config.yaml
d_model: 704
n_kv_head: 1
head_dim: 64
d_mlp: 2816
activation: "gelu"
rope_fraction: 1.0
init_std_down: 0.00188
optimizer: "muon_variant"
lr: 0.00755
lr_head: 0.0046
grad_clip: 2.0
warmup_steps: 200
doc_mask: true
z_loss: 0.0001
MLP neurons of a small language model. Each row is named by its layer, matrix (down: output weights) and neuron, and shows model dimensions 298-425. Each number is 128 + 32 x the weight over its row's rms, rounded and kept within 0 to 255. Numbers have three digits each.
A block is one neuron, or neurons of one layer that tend to fire together. Before each block is what it responds to, as a language model described it from the Wikipedia text at the highest values.

Responds to: Initial C/Ch/B name pieces
L4.down90:151118061110074139083129152161060096137140114133139087197138146120104102092154126113076172169155127052127153101125125111090185091135069083089118147103085083087108159078091085176100184134147137108120060104095047115199103136128123069118166153110125148115138177101100115145105145132181083204139131137113089127143207050157138099130204158102124154117127143152104162151102107112108151058035
L4.down185:193192137128133111047199112099129166130151082137144128155080113124151050111118089193053119117115144108153197115082057168149172128115113090111178092178069072144112182127141163146162125180141102037153159084054107147111159127156156139141105101112102116183103131187116127140131101149178111096198092152092126238116115182074188113090178115065107126143090120131128133084103134112151182158122
L4.down219:141123096117147121128101111110077072113077145122195117120103077088107120146176138156150171128107123098148158174198119122111136095100107096090138144094140105138133093167144152114169201106132126168097128108104176083125151150091106144127199190108161131134153110083105131127121123142082086111092196131124111164129119115160138136190146047173115099112117145173132029112068149134121114116109
L4.down1211:192107138137090104108111060149140197130153167113110103122138152102154076104122111166151126027081152136138123113147057101090129148138151103120159129143144147072107061119069167147123086100086110146090141039108143118114148125115157149160120110142113100131160127113127127106109093109091140138147122176128137128150145131165124124169075076045115079126113160124113191162130087169138079123107
L4.down1673:124159068132078143140089130140135117122116125173144158098129097068122117076158143131112165159119104062096115124078106120113153148185170059153161171094132141074083119079136114093132154086156147118087092153114144126129106108136162072129141153178175091078119115153126121145122139199157114127112112143107132140158208099134128133129075125165125138173165155135178154113138095111165146153072
L4.down1918:107139113117126116121139151155084113116115186135110132129125107154087108142142121114062141089114131084113165071139079115097143076111152172130137133114112052119164188146157123134163165067137110121102178112081148071153115050106122086110181120165109117138168155137115150138153156163132094100130129141137134145102127056139134138127143154132155129067127105131167099097139104128168183146138
L4.down2142:098174132125108156111116133147073141092166168126092116095144110140117183116154144148126090162154104166132127132096137123171120172164101151086130095127187131075114112109198154075104152151096112137157160159153086192193195115151144102161207129166094128144158137146136184207127165122170196093128128110118100130107166118119133164094160138146122089169149212161122102098106106128185105079107
L4.down2155:086125125195163105133083122135145151151087077132078153142172131111115110134173105153133163137137121085111121124176107171154126197158159138056156132059122153166091162115123173101121152091131131086075081156139168143160080150118097127168118136105178121092149140118140157107109082112138123129163155113099146132110128119047107045162145148171125118132164184112132104142120113107184098094130

Responds to: Word-initial B fragment
L5.down58:146171184153129156096154146125150131176107137145114093081188148129126096112212173128171143137137152135138138157140054085083153114109150129149121117066175152120094155150110144141135094102110116135135137169077141130116191149161143129175186114096189168151121137169169166170085120178172113119192170107171074122074077169139105089090157157081144166131149137081158120165095155144096137151143
L5.down325:128152110140087167124111155150099069124165103181037124071200111121119169172141153100124092105122130128118090119145082129133150109114121087149182126164137143079127177131132174047088106146140126148070138136158136141064125116166120110110121185090106160144079092186099152130154151174173119068122145139133184081122123137092165115130109105083153145134168083136130101121097064108152135074169
L5.down428:144113132147148103123148154133119091192189122174102106072074120135139126097153122125068110163119123128075165054103124113136135118095176131140093104073145164182118176095089101108113143110178095120155126175087126148125159150139078125105109180100147144162124190207083202085126113114118105089152115164175114146124167161158132163166117148085070163121138139103089187180150078132176125142117
L5.down522:154133099138140105110108109147141111083143144140132155130122127159163205192143136144073137132142193082118072158175076071128170172143183136104122148114087117135159123153135130118072141062092097121173151153070069138162080139110150138084111158176108236145094075114130113158096125084102139189065116094140103135143155095104140142095137158129128080152153148094141112129109089122193136151140
L5.down530:084081173117155156047124155139105069094119129126130115196120135131080114170134154191175094110100159149170120120193086193153157173150102117103077083139169154100124099141120165122126083160100146141154099108203157122105167149088155104145118119166148113092109112097175111106076078121143157122104133173107126113118170080119099159060122111074105131097166159117106130115152152146177079095145
L5.down679:145145217101113104146106159167109119174166183209108073129157152151150146089161128127131136110101108168133147212114107100151168116198155151085114121109110114123147070183108121130095149130196057140089101124104167087166164138120110118123067109120136103098117105089147139113102147205138130073125117118111153156124160107125086205084145137105065081181150142176161120154099140126165120182147
L5.down1978:111137105160123141103124132127160068135194142086132129066199111100150203145158145109132126135128144159049077082092110119156150151096097106114029170188159093129116061075129144160086082063136069185127078132176093154125116119127089115116139130173112135083161149119134137123111074129091156105131035131099061125064180102108127070104108142157102115101168134179119088141155105122184134075107
L5.down2480:102154123146162162120143159147141146085099168151131166140135092140143101151217140145184137097147131167102074137104159114116095167133172112120162105083150135142159143125137109085141118084132128096101137120083173148118055100135086203155097072090130152109113105128156100187117144183174133131162142099138085155092064103122076106211137182194143134095108124129139107131116166127162111157109

Responds to: Range connectors
L5.down137:093163076133122098058148089139159089127153155073146123064140097112149098124110095153136179127129200124129102102117112112136147127129118132167125112155173114161206132092087105095130175076111151169149110130140125144100122127133141107128156108182164219124136126129104135150177162167095073130155096122164158145174130121126107131159109161152122110174110088131128107102155082105193161075122
L5.down210:087137151132115155156134104100152133128079191161109228112114063140146121135097122199160195192101124143126091091127108143079131098117124113105149120151146126147164165102140174116132168168148147184160118096051168157115130153113089087066142081114116162087085164155039154100095117108157138189161204091177092112100112080128120135136163150153138119126086116122099136148094157135094157107141
L5.down397:158097120131150147099135130178109138146128146140100124183123126162157141109156155151068179113204063138187161119147080104168166158139126159180147100147106120140137149118144123186192125079102134147168132094116011195108152149178135100079058165116095129116098106133105102118081118102111140078119144127127116110126166152197114136142098166177139136084072161162089138114110147136087087135143
L5.down713:122128103160121084152111141156127116120155149131119126149126151087084091087146159113100134170059108134116110118145149125121112132141112195075105141160129110203089133177170180114131131094061133121148106079139119067152121084161134156130104115101104124162091205112146217175124138096068125150042120176164143121128165096091145086167185099153125122108154117128117065137129135126092107159100
L5.down730:156159107062082132156045141143120131117143134194155131150159108102198154097123092107121116161107136112130158114123136116171132105160122165153097107126144125170155149129111145118086103144177171154117134163178141069148188111081205146173086096060121100109133118115120098125140154107076122148144157140051151192088149134134116178149121190129180140136096121115102144122139212166135117098105
L5.down1158:052083123195140115123126165138184121154089194171157122160127071050127163115160118171169111180137095132099113116141103192120167052175107162138122118099109106137124158113142162106090149159113204112105130126109154143104088182132141149121085054142064207105129120137130158103148139128115159144128120099170090092138157167120125124107171138166118105156167090111126139133170123121066128075133
L5.down1174:125140159082131061110131102116144115073157137151133139115102138123192136096165161119089103193135122153103138065098135093092082135154158106089126095124124108195180169128142160107127100120097132119164126074155069081106072132158132067157090136138130096161157096059129134125161141183124129124078125097127174115074105167178142116131111187155065102162109126156158091137142095119138118152073
L5.down2127:133177100123166128181172162124101108108176150135110149114173083130158159150101096056154143123145166078152114128088124125044113112188188136093105093133070146145131098142139155185164133122136148129130158127075152158049138105151126155127101100115193158160174154078166158106154132085070129103139105068091086169136133150143146141157103135145106151133114070122095087090135148064159158108122

Responds to: Separators before numbers
L3.down2400:176176174135106089072170137147234097069155185147115159077104121186198144153097097103111099063102159172146154146155140173095149118087155179129051164145077143106131156150128180123121127124131104129120109116145107144067110122085132144192093123152128155148154130107191178178123159163122132107167143186158105136139128136071150142125084073184174139140149130098135040088111139109133085124085

Responds to: "of" inside proper names
L4.down368:132116131196098129098066105164153163109102133066122111146131156122145153116092072100129168111140090168178108143191150140108112176087094110104120093107144100095122197150093094088146094130094151107088112131097073071138114077156156109150167167131112118163099128131100108135100156143099140057072167117135134136120115124117126174090127137078108132152152161146090131166145084180108135165179
L4.down472:103166134129131088207162085114131129160117094122116094143088117065140171120115128177134152108121156174100144168100091203138160094136111165132134122157081095159095088132109117102167123121064108128101160058105104120081153125112128107169157104098159141170116123110091109124151125145108153183112160138229136051154091147162142080141064081078125099101146119134108126128113065099092129108159
L4.down1062:133166129092137124157136136107143183101163175143165101161114114125078151128118126092069127137101174196131101152124107152157125124138103171156121196131148124127133170132084139146147151099169065087110193089097128168123123192135191135161107149173106133131183111081113133155128159138122145119129128117060149144117095108149166111116074142095099118078110221108144150140117142061178088176151
L4.down1692:166075095119179113144130131124150116122120142099075125158128187106059125178117123143144113092137161080121098118158190171127096118157117164137116088158160083126095153162129135189127149138162101169095145143164146160163178126143174090148181144100111091122148115106110147142183138075124182156088179049121163172158114181112117112088117143120130154119198119116151150153076169125127169103089
L4.down1980:113127147126109159109131156174132155074154110169111131053102077126137122199132119146150138090159150129221106138101090100129106132121142152111128223176127143110117087130136161064103184147045155118133152120115111067111111082106147131112126147093113225133090157182075104108053126073148135164104142174109093068107144138141124100143126123157153127108130064120135104102148133126171083185083
L4.down2574:156113106144165057121065159106153184134126147139114136071080134054112128092099154164100102094138133172150077151116141092099173070075065187052075155120108105103108130152147124088119153111056121122114103115172123114117124171109083128107164085135184105174111125038090153139136168181166164124083168144144135104178099121114136130186058078138164147116157149127154117157161126163121080184108
L4.down2700:086146175074152106148133113141120192087174165106103158116146117100081169155115090139150131089106120173133149120093180146131187136124130169149099134133095142073136174101108140196094134096099128152176114127138129132195087159144153122159074172119162093158130179119140104104110127125124144154090132126120073109114145154155121191102116145089137117163153135101088102083180210118188101047096
L4.down2751:117162112144168119140159111129120106158158124113133138105077105144116112140079136103091100130131156119051131120158152122118109097093112157111123093158074098143125157130224107147182054146089104139158050133123101090168095140105175116105099121120152131104110112121118139120130170168121197188099091100112148160136114131064135106149093188121150117118101099130186081165160125132155110175170

Responds to: Year digits in dates
L5.down77:128185106116099118123181097137131127111123120137145138109182076176188144117142092118158120150165113130128046118151095126118099115160121173185131145130149171115162099138107105168129153140188176132166154148144164121142177079166179149153119136097183120139100069113126077128110116112142157163137126133175142072105034150108141182128174125129111198148096129137156113151101100139050139171190
L5.down776:154111112094102158126133120137104111170158137097145085144075128125151134102116095159075102063117118131163131088121087118183130174083151145064053129120157120112104126061114069138119100110111133084110103135109164075190112182085088157087116131150144106176153166170175077121120141130102129113152219130142184112134112079132111117108144181115163150102158185158110155123138140076133112086146
L5.down777:147137134124122095127110105134134129159116104113130101163178178173131127081118155115092181079099191097157131136093092137174123086105131038180157095109129147091149116078151126117096068164104097117179155088138145084104113146168075173154136164150118113184156163128117177112194107176126166143181115143081105138101065138140124160092131113160111179099082162113133125154147120133097131115082
L5.down818:151109168135151097159071115131140093150126095115107147091112096180139121202095158115059132096112108081139078090170085121115133140117103143085175149121132116108191186136172142138072212176158156121094103197135154172151096160189132143098097195193131114184139111109179117082110103157142204149152147110163131125123140120181120074115098091127135150133159147101116123102153077179147159180167
L5.down1750:089116121127131073149161101120172188128181083129100098124180111058077150103154091111101109189149110113105180154141166125184162112135030125083181143142084140071124127072071134183056101164107144140148136112060142077154168101099059140138106161160142123144138125153137179099115116129122145147156132079173113091157166126115087098126177115200062164114102098153107192112089118171120096080130
L5.down1938:120118140115136121120136036128130160107090164140080125137087137121128186140103137147063112160112153190150170108135129088131085107129167168089200152162087116147138092152114125168181137117100131130101189147115056159092156138164149168147129115129168153130125144160125094155161142176126144139145113137184123156101072142148144120093122143115178122157106142053082096136085108077107137160131
L5.down2010:117172171131110073119190143192134170131112129118128108089094104126148085196144112069152110151169136151125158102174104106171161088133108123105098089129127117134077184197134105125067119131139195077105105092156141163063156160121092189170145134197121153198105106129164170151153123147119128129136081148145164148118174156151109099100149098107175129177159121107026158133146133160151100104096
L5.down2187:097069103160153107244120124133183162104084136157123150067167157125190118181132075116084118093118183153145175142070079114140154099143143147122083111168073086199101099146119119106110104120103115161124136121093124158140174104129082148156105098109119152106163084168109162117151082100102168097070163142124149115120139136122130104127158145096125149150091117120134117083148081090182174149193

Responds to: Dashes in tables and ranges
L3.down743:112151173126135137111177026096101095108055097186099121146084133160130111046177162098103072096109114103121106181091123177165121095112112109069140140119098119168167136135100128102127123148129109095127105068154142157131139099144070089167146094175127145098125126081113138140118126121187151137136127100117181171129160138148111133063118129144075117079121072148100109094134128093174048170078

Responds to: Of in set phrases
L3.down1233:189092133143144066129113127117146145162214131094098075156117143126159152152116148113103084116143135051129134103165125136212144093184081097073130094147134112091165124169151089078077080120117129109177146110165117146133178131167112075185090091154179108130144192142138092147139122167112113131142135158099175183080096147069174120141122170144124120125098135142128131127145125095147145091139

Responds to: Start of numbers and dates
L4.down183:156098109109155169105130091047140094168160103158078126095119101104159097084133132083089185081150110176095103098139087114164080130135131129144139149130171119152099063220149142173153094130120066152164124128121149118095143118154116133068145124112124091149140094138128124172126081090184138117096102190150141103147151083047143122139117129144106167133124043128140168135136158163147143131141
L4.down324:164069150138133080075159114147124124096119113174160174131091139138101098085093146150110164136127139086115150121136100125119143103152138085132137084142153137087212144132091079087178100121118157125109133122139181150150140185152148190157141142116078080102155123134162162177099104123193117158153099126132187154073101041152127131143090132146107122202125107102164105092215139124091115125140
L4.down369:154082123105117104146169106153143155167093158165058181120131075115160082120075150174150135062126174095139163109125118128120163090129126153138151162086112115169116127131082149122123132170155105090085172072150151141106130106129119168130126122067122171178193079155153107155141148100146089115069105159194122081098180100104159091132172174185122152129119141172136167194122142130183178123096
L4.down794:128061130119170138156151124155164129155091157107084161109145135184108099129092200164136054142113209106102085082167083136159172100069170114125060132161072116179070159096145153113122164090125146137085136132156146178184120130107180117179087075086143149121149066146108192120128166153137117088139127146111173111133114076173130160083082072135140134140147042212131142118059113179116138144212
L4.down809:096117141099120138155091101115161190077133108153113137146162121104211123123102106163122135102085127139140112132195101115182144108165115101111076090116141146157152130154134105138077110140142151071184157157173159209149086101139067167121075114116077184166120088132105132088087102128051173126097180117135094092128138132118054100151130122156096103151182132122126113135092133138153127122120
L4.down830:133165123118136124102141104145136113184105112174133186034133115191107113154089192115100071136124096112139088145188124124152120132082155063157101149080101149106106173111108130132095148129094122038154102124103137133103134106121172109118136118101144089164066060083096144116146146127123108134063110141127093118109214138128089126085139090129156126119131041155096115135088096134121162147055
L4.down1386:171190182067139163175094138107141076165190138115062130119091141123169137106124104161100111079071132115112128156196154107111101163100103143152148143166183179098087130152108159124119067063151147148164159056142088122113093098136085125120150079128138150094158144085131156076155112108168082122108093132122138134059086160118129159122168117137108155102114102102126136122127126137106159123150
L4.down2775:109128160101084151057184159126162150214072126119113124122150080157121113126136100135078122159154132156107166100100139129102136184085107171120110092146147114188113147137120121165103115114140148094144135174171159149131157158083160158166096127077138140151141149056141105109080111089169154121191204181109134112132162087113095105184096147112160181125158106171152119103100161077114127102133

Responds to: Inner words of titles
L5.down558:132115128089095142088124122144098128153105201135160077068089125085102135112090154147096166112162138142109184104165147167114150111131150151104109129113139118180135127184152167106133187134091148126141116168087082174121101120138175150177163135139173127151192099140129130169188139136064117102103132135179137091141103168090110100157100146146119125186126119173124124093117114135119140111129
L5.down698:153152082102067141070155122137118168105128114167093104135161118120188117134125094132108114101144123126111119133182126141087118164127127127124107143125126087124152142157155028095125136159152112101116194148119093120164123122147180166104191173115139126122086086145086119190141188112138144092105119154179100097149184091172090129104182136119173153111120081158112128187147135138147169141096
L5.down1269:085169178125173122141101151079092137070204064072100157139166175137140165229174174089158082135161078175145159119099120085105120071146129150109159158102114103070159131122153152075131156122146126120183113148095097055121085081095117123116136127121100134117166156120150186151141143076084128094118160103156133157099089144066141161089173097140171084168184117075093086131193093108124063129126
L5.down1837:098201106180137137152125155169131148055178108135177104078100142157100100124108074157090127124145190187142129122108195175077160115166099146118109088188145102134169099126094148156098188096125088156190139091036093139131184121114123125122144083110123151099156113123088150154133152101050146077109152132179155106123115141148143157174150076105110084097151106081116068099127102110146201158135
L5.down2690:122114095159135122145091127196142114073105149122156154157111136153143097143144120093122189146130106171085152135099170164149175152112109154087133100113086142158190161110120209120091140074148151020117098126095128163125150186169114131120125174117156039091117164143181141153163113062133165104100121122133136125061153167085092095138092073127129161099121078130104110106094093139132139143109
L5.down2721:124084108188107127153178122138123115120149101114168090122117078102096119130125158118139159060130115114186075149130122192129131134145061109126174151119091118108132168103134141137077113149105134116089134118055099139073114135122129108117175156083118105139163075110108068170138126123064169129075095084106132093093078115029132110110081068154142088159162118127088168095091103068157131128135
L5.down2738:186115139160116116167121100177158129098099168144190173135098129100122071130125162135086126098136022155124130072119166196167141103088105147192105124157178121155123077069129125127083090147172173131160170166096101083078168145123116129102086139100150167189109174166138086089140115112170155132115117137103118126138116086096162128119091067177117116127179137136101164133131131084146137111157
L5.down2776:092067153082123106099127137148160122143067105146122083107124080116095119136045099104118101096108106141119165120161112158141137169109180094115163098181108137127123082159135097092120113084139163136131123137120152089155132132105143071139108161135146117122128077136137139128094136155160118091130108148145100137161151123179105155093098116167157119152062092143109136137141156120176104133080

Responds to: Paragraph-ending punctuation
L3.down1999:112143066137156119135102060127122125111114151106130147130133208086032069094046109111128150163151130094095086093124116194211142163176149078116103095163145165114122151110154103119139118164143151124165099143091144124189144113120105122120080138150129121161158119108132139165166110110109092142140168107085091142167053162089124097137120106136118119126136137101143108131121126079169110141135

Responds to: Word-initial letters B, A, G
L3.down2502:132112079125081097126146072163103109102147099151073101132131099142075112153181145136115117123135129136149127047093119078114190166083107155107077100078108132132046124104116144126062088156125112155128071188106141121132061163095138134080069096123136160120140155204151147153097106157136118091091147093180128130107110204051130129125121111140103130134186133088113117097088128138113129129134